{
  "hidden_size": 576,
  "num_key_value_heads": 9,
  "vocab_size": 30198,
  "norm_place": "pre",
  "rope_theta": 10000.0,
  "qk_norm": false,
  "final_lr_fraction": 0.0,
  "z_loss": 0.0001,
  "max_steps": 5286
}
MLP neurons of a small language model. Each row is named by its layer, matrix (gate and up: input weights) and neuron, and shows model dimensions 48-143. Each number is 128 + 24 x the weight over its row's rms, rounded and kept within 0 to 255. Numbers have three digits each. A neuron's up and down rows have the sign that makes its largest values positive.
After each neuron's rows, "fires on" lists the tokens most often at its 100 highest values on Wikipedia text that the model never trained on.

L5.gate829:078123138099146100119123120131124162091094159116125170112173089099160155111139137132072159126153142139180122114160119138153140115148117127140100111147143140097120108143167108120136164128142158126114122120104082117119093122121121120128085086090115107141112163135145115145173107148147151100
L5.up829:116159096106170100141100142110132122086097114154103153114135133129152152173146147097114121166145125106100132139144093137121142155123171167107163096069157084091114130164168123128060084127121129108097100092114107105121099131131148155173129120167094136186111127078098135099166135105167110111
fires on: " song", " single", " book", " track", " poem"

L9.gate1270:123133138140145129117157076116121174137110141115122127122136120155110119140145163171115126105121140143089111134137124162139107121102138069151166098096166104139163113144143095119129094143144121127116153125112137148122168139168101133132093143165187115126139174165068134152132175129161093114
L9.up1270:103167117083154095133163086110142160105131171136112104163117140124162111113115122140120146109137111130070094131113137137170157146158141119093124154124132162173135153175120077111145117104152132131097119102136127145119138107154086126121133131146116085149093128109094144112126155161159150120
fires on: ",", " (", "==", "ey", " of"

L9.gate1074:091145163127104105082119156140139104135203128112141129136155110145085094107145135100079129156123106154134127130133091139127122110136114078149140118138141106128145105128139157107132142106163117153150119166078095141139141118144135077137132174181129129131157093122133138142127092106123110121
L9.up1074:100095141143104124110144178136136157150146126106122127131127117171099089148127104084121108131105130130146114122169137121134106152108095096103169087114135114091157112152130134113157139095156128154116134129093088112133123115156127122173125162179137128134147096108091113129170129138141123107
fires on: " as", " |", " of", " v", " at", "reg"

L9.gate723:088159120157150130134114119132162083103097131157107103066136106128147165105158172108163166145174148145125106134061124135151156154143163127127118104122133125137186098133177178124134105097126101110139161074133133158121079141147095143126098116125095157117124137104130105124090148115138144124
L9.up723:126137125111152110157136108140097123122148112131071106135146130146148123072143123087117131118112126113130173139124126162098111130119121103106123102096161102151121111133122136162120127092153143117143155132162186124122130091143114143148128117123158143097099136114104107162126128120143161138
fires on: " |", " that"

L5.gate458:151144172096159122158141108149104110126156163154065147155095152159138101107085147147102140104144150101081127173152101123116150135147098134128144141165113205104167114115121172098095182184175146098129075114114124188134195146105124120129079141116127215125084130137106110123143132122139116163
L5.up458:174115147112158128174181177118120154114147171109072139158126119156179120102082135100144105093141130117123117097133087100113112138141113197106134138104094152152128120149164105056124133131168135114122112092127123162102162125099119138161085115149155216124128134131118151144097136080102128132
fires on: " km", " State", ".", "km", " States"

L4.gate1512:130108116130092115115155171146179110148108138162181184136142107176136155125132116065069158151121148159139099173103140131111175101138125119122147101135142127116135122123121121162122139113079158143121099152107142118085117077129164142121123133145131143145108100129136148124115135093140112158
L4.up1512:130124156125159153105184132121113137089145103144179144147110105146103158124150116108112089141168145124158119135116141119093136142103104153142152141063127104146117161166139117120168119107086096141114115118113139146149147150127169141160156139125175094100131115133154123135144144145132121105
fires on: "as", " Atlético", "ros", "os", "Real", "o"

L4.gate1058:119148121131129113137150114146123124132132147119098145100151121139170072111109098112134154158070130127130123113148164068105117125130118161108118113170105153159113130108152136118103142135124101147127137111131111146115111088106125133151142111103092121162158057106117150137132151093101121112
L4.up1058:135136095141142092146141124090139130120159109130143124117114117137116125130131173154147108144156160098128139127148096140100110125118136126121156144107110136116144133127144131111167140127107145148111129160113124120126144154133142113132118139137152141102127137144121112151106116156154144144
fires on: " end", " left", " finished", " ended", " leave", " back"

L9.gate1291:147095158090118141149141140134117144154127162135086132117166151101141129163130107132147116134135096140108106133133073171169141149112151132161134136105153121152138132126156148128126129148118122120129113131150113139130144112143100162118107098179148175145160146127097156170100123121129141096
L9.up1291:145143136163087135085119122154123103139093127136113162140136131102114091153133097095120101116108098098127139104111118109137153141102150152093119156108111135152078177140151129125090144139117148110124145138132094152087133128126099098102124138147146127158125121119083144147143144135112183131
fires on: "\n", " of", "==", " MF", " rep", " Party"

L9.gate907:112100154142108165098091120132143145105073176169135110145161153095121106093122138143116099134127118107123139155137148100122159153102161155151130126109122106120148156160117132076109154081157119128120141120153133123090126099113135132136166129068122083086123133082124152114148117094164114148
L9.up907:100137118172086157139167112110189142131125126150152099135103135133143134135139136135084115149156121135126108112131163136159131130155111140117112139124104100144156117148133138098174165150157155132123142097147157121110098138115133143146112128105071128143116137148115131108108077131102119118
fires on: " |", ";"

L5.gate1256:111100087127142120173101152144152094155139093145127132114117135126141164091140178136144172104173150138150147103062161161125149108129108106122143109149172132133179121115137165145119167128122112151149101162130106150142150133144128106108162112145092178089114114119161135100123124098130095159
L5.up1256:099114135169177114172155121160124154159097105130128144120119114127131163111142122126150186129129167149116110094089163136101121107125134108145086087139121097137117158139140170159133173135129141157162152137133083115150134151134120103098165131142079145114102138118169137134143098095101122114
fires on: " /", "0", " |", " national"

L9.gate1320:089136083136106120148137127131113142098132112137141098126120109147130135160129148080120126167127176099166146134112177168108108156123156142128161095140146148132195165141105157183106109104119119115154133115118133093172108164132136133084125131104142148126127133124102077111148130148145145073
L9.up1320:128100118131138148098150106124090085095121125119131112095152174134144096139110121085116098106108128163133135138140100108094114139113135099134154151111165105145131092146117140102134117119148137168137131121132129112124138104146111116129175145143077123097080138090080154146128142124144158153
fires on: " with", " a", " |", " two", " by", "with"

L9.gate938:108137133149147155104101104111133122137117100107120163130140140124124085165127153127129098129146109112124126175120128119155129140133112087156122099167146160149137121125134157154108145170145123128127153099144086176127155119138134118098130201149135162096146170171123170137112072068097135142
L9.up938:119140136112131136094162141140111087082090112126148130141113146205113123105125115116168091125102128138103137149134164146147128113147117122091129120154155105103111100164103124140110174150157101154103138096147129105123162114108101144132173150117092160102111131079078176153156157092152157142
fires on: " of", " and", " |", " General"

L5.gate700:158139092112101116161145185116098145122091132100143073114126154117131134152089093107128140131143155152136143132091134138128177104108111145142102115131125135148161122135147148058142159095092108143113125141112147113148192138108087089144152089147151171128067129139140160137192179120105102119
L5.up700:118155153152173121155140154153122115071197158104141112129182101147115135117168174131132132138099126154165122096115146150185150128171147128113132155176119151131147157112138079110176113112102135136140100127094110117126096163149104122148157159097119129117123130170143138137095132155131143128
fires on: ".", "ech", "ac", "ich"

L9.gate42:128068157181093131117086115133108137124139161164120102145136119149104128124084113145114133167098135093125144116157136134047106119126097119127123107105136133133162172093114165127129137172120106161127147108129143138129140120163129169138149168083106097098147083088139101169134162121130154102
L9.up42:083155144125117117137125124108120113159111129175107106162130172132119096091083111155101107149183128130108169154157133099126128129106140121108138106166096131099122157114198171161125134114117124152121126138154131119132144119141132117122079133089102096151127133124146117107128130115111109141
fires on: ";", " |", " Qualification", " ;"

L9.gate896:129136135168169134149142124119103089149100160115135104111084076095108139145121158134150135138136141116129131109139138148100113111151168124151117129166098121101116111148115125200134075134166125154176121158132136139132111135151172117136162133160169164117088128141151118108122143093155158170
L9.up896:153171146119162074154117105121123128141135136085126092092151126086131129118147144167133139147146106121180132132138167147087123102118140166154099117102125073099128129102152143111149095098152133118161175120100093113121170099123126150138131156173094099104155203098126127114128098128175173116
fires on: " |", " 1", " for"

L2.gate1385:096175161101136152127162108084176152106108135116127107143126109121093104140077107103116130134142164145114117046133137125165091142156099150129120142163138133178134114099150118112171155145128152204109160139144135133100128107109145116115126101154136104103137136100150150127186132097116121150
L2.up1385:115139118144150140123156105116128113131130113145159120101075135088131111111136123142111125130150152097110064117152138086150149109120129124123122148142142137153097111138163130163148137187100148151134132174113131170127173147084149106141172134137139103111133120107094121115097158154136168121
fires on: " role", " anti", " career", " trained", " Website", " Role"

L5.gate905:157065067091124173100129117138105147096163148123132150098151118141094112126068147130125145133157159170185095105106135148120133151107127124140133142144093110134131130112115164136098114106146155147140137126097121123123131138118141133124105097096110149151138151124134160127113127138136080096
L5.up905:148073133112108174112192197115102136127152126104111143091123145107115096075063139161112126106122117115144107143123130138134215082131127123134084159119077109142122127125132131181151121122136130117148119129134075099144149155137082130174109105144100164140140130118108148164100152123130108113
fires on: " 3", " II", "3", " considered", "2"

L9.gate924:079158103144134152161175101102107091134156136121142116123100151122134116146148103176127083109149144135127164082118137135065162070115185149173121114139117107133159110088132137141133135151154110138139131123116112128142115141112137141109158138138122165124099123096113143126111130112204156161
L9.up924:113144098124124113115138130165149135147143131092087141109104174136138087138055137139113123098128130146156151127114116150114192108116173133133150190144107119090150130110101146126108124124129139080090153146097117107096136138130161148108133093127114107116119119110163088150113153156149101139
fires on: " |", "\n", " end"

L9.gate119:106109112126153136145110153136124120142114149100138163110136120114153101102123115136151171100129164116138153114125149113170182131101172102098123120172128123146135145156121139147129123145132135170117105159182126152134154134126098095112158124125092155110082128098144131093124141096152131159
L9.up119:151179091108169143127100136172148067152139108116120125152132117132118134129110124143119120149155124134129132128145095160110156074134133158128121148134138187120139148125112114151122116116160148129138148127114149151091122128144120111149120116144136119145161142112106087115138141157102166120
fires on: " |", ".", "–", "-", "ov", ";"

L2.gate106:110133133118135123140147086126120126136117100089099116117118143148094119172095163163103118148167114146196165142108143100142103126133122100129148092115148189128139150151156092103132127140168113086084160154127105144109156131144101116108124147079113152073106091156106091153137116142106143148
L2.up106:123100108090110106146146086119078173101152129099145138157114130151088147150120146148144126129204104134149131122118134098146159129121145108108134095112154161120078171158154093093087129148159125075106160123149090124136147134120078113144126088064101125088104133150111093138141089140138131136
fires on: "iz", " k", "uk", "ank", "oz", "uz"

L5.gate78:094103098143132109158115147104138081181142153145166098106144169081105148143128125130101112132133110177087124117106164113121126147126129102135091157138080092127150136181177122148132137149133141125131154130101141086142153128159142102103157155162098161129125102090133136184101139140144105109
L5.up78:097138122138179178127144161124122127114132109150174176139113155141098153140141105099104105115135108147134150084125121105149133137097103170127151121127155152141138127120131137189101116070183129118118160141106164169104135121139158152101167082134125170144137144134127119102107120132143132192
fires on: " National", " national", " commercial", " ft", " professional", " 0"

L9.gate905:091139129119122098119114104147113143141133142156141110123150117112109139143096114088134116169112132147124130160103112134081112142129112162144148100146143109143123150137148110179156128137168128114149118078131139184109137094107116093106188124162104126117137123127122172077096144106135154163
L9.up905:122107144147179111112114123122121116131115129161145154149126103164136128151083086134099062143175100141089151127109102178087124139093123135133115126145167119108136116110140148165108096102093117158150138136105133158133140099118150126128118106154119179138160150116091115113106132134144106115
fires on: ":", " National", " T"

L5.gate627:100132160104140104107078103102110130167089177142156147099154170128127141142101113142100115133160144113155119147150117133116127178114147117100095122136097137174151146147127151148083152118139082119112156105107120132121181156131091109086161129100138163098084108137131156173157106137102150136
L5.up627:147174159117181094108155110141142109180099155115096106155116168133083114142099110194138108148131159114139102113123129147095111160110085151133096147099125140172109127156166117081143163159163151153108134132141131146147143123070129072147133136123132195118123111128109139107159125119108115114
fires on: " km", " mm", " kg", " mi", "km"

L9.gate1437:130140146112116123100157186114149117107157158129079130132142115130122129154148132130117113114106127138115134166093131146094183120132131107122152162172099133151128096071081112143154118112107132124113097151152148164153129135127210129144122088127164139157078121142084155109104128119113121132
L9.up1437:137153115097114108108118159150128130132121083130130106182163102158075114167122128094114113129127144114132127181097131146108135128086086143118123189156151106153130091086169080109108136107117148163116070090185124177118149129139141155136148107131136139118152168142087147134134108164133103167
fires on: "S", "os", "as", "ant", "k", "t"

L4.gate222:151128108153148075150118141120163106126160180134144156125152136132103154168141151131150138121124118151081129167131099196128119094121090141137145145142108120148178108166143144096107147109104110102144117115116146125142125118055130109153156163107092152137142141137122121132162129105110132123
L4.up222:106131140146089112126128134124121132138078129157131111092129111089099079112126147084158115152173084100147095117125159126122131136084115118131114116102145142135141147195117132126107130111105131177141129112146171161100120164110129140119119127141111137155103080103164167122134154122133168117
fires on: "p", " episodes", "j", "r", "ic"

L2.gate831:153100103143084136160129127104117105120105118168074128162108173146109126115113122109107111135124099122144146185116163093121128147154119145118115117104151182128170105095135076100165126170119126133100121107121172149097141162103147132119115089142127140134117100136106137115139101094142113151
L2.up831:123095157155100141136155122100082152093139113158101119136098148178106145152112113170151077096104116128122151126067110114142107140124106147101147093159132178086115145120115089092110125143139100133159121127121119109131134125152145104181134114153147116133103141087148143155127172181152169168
fires on: "uk", "aw", "ush", "ok", "ank", "akh"

L2.gate393:114152174111141093119129172116121133102146159123080108135130119192115143112141117145166114152138114119129097131131113170151143141133151134131150072130154159143133148173183132147120113153108129109162165106093120154104188136132109092131099120133107179131150080135155086105139126111161128154
L2.up393:092146114171171075097170132131142123120150099155096131145123110140133132114115149089124131144108146128126138113145108172121093127110138135120132190129137135085133109129089162109144145138113147096168185133106089161110118095125171108153153099171110159139119089139162146086107116165123100119
fires on: " T", "Note", " ended", " 2000"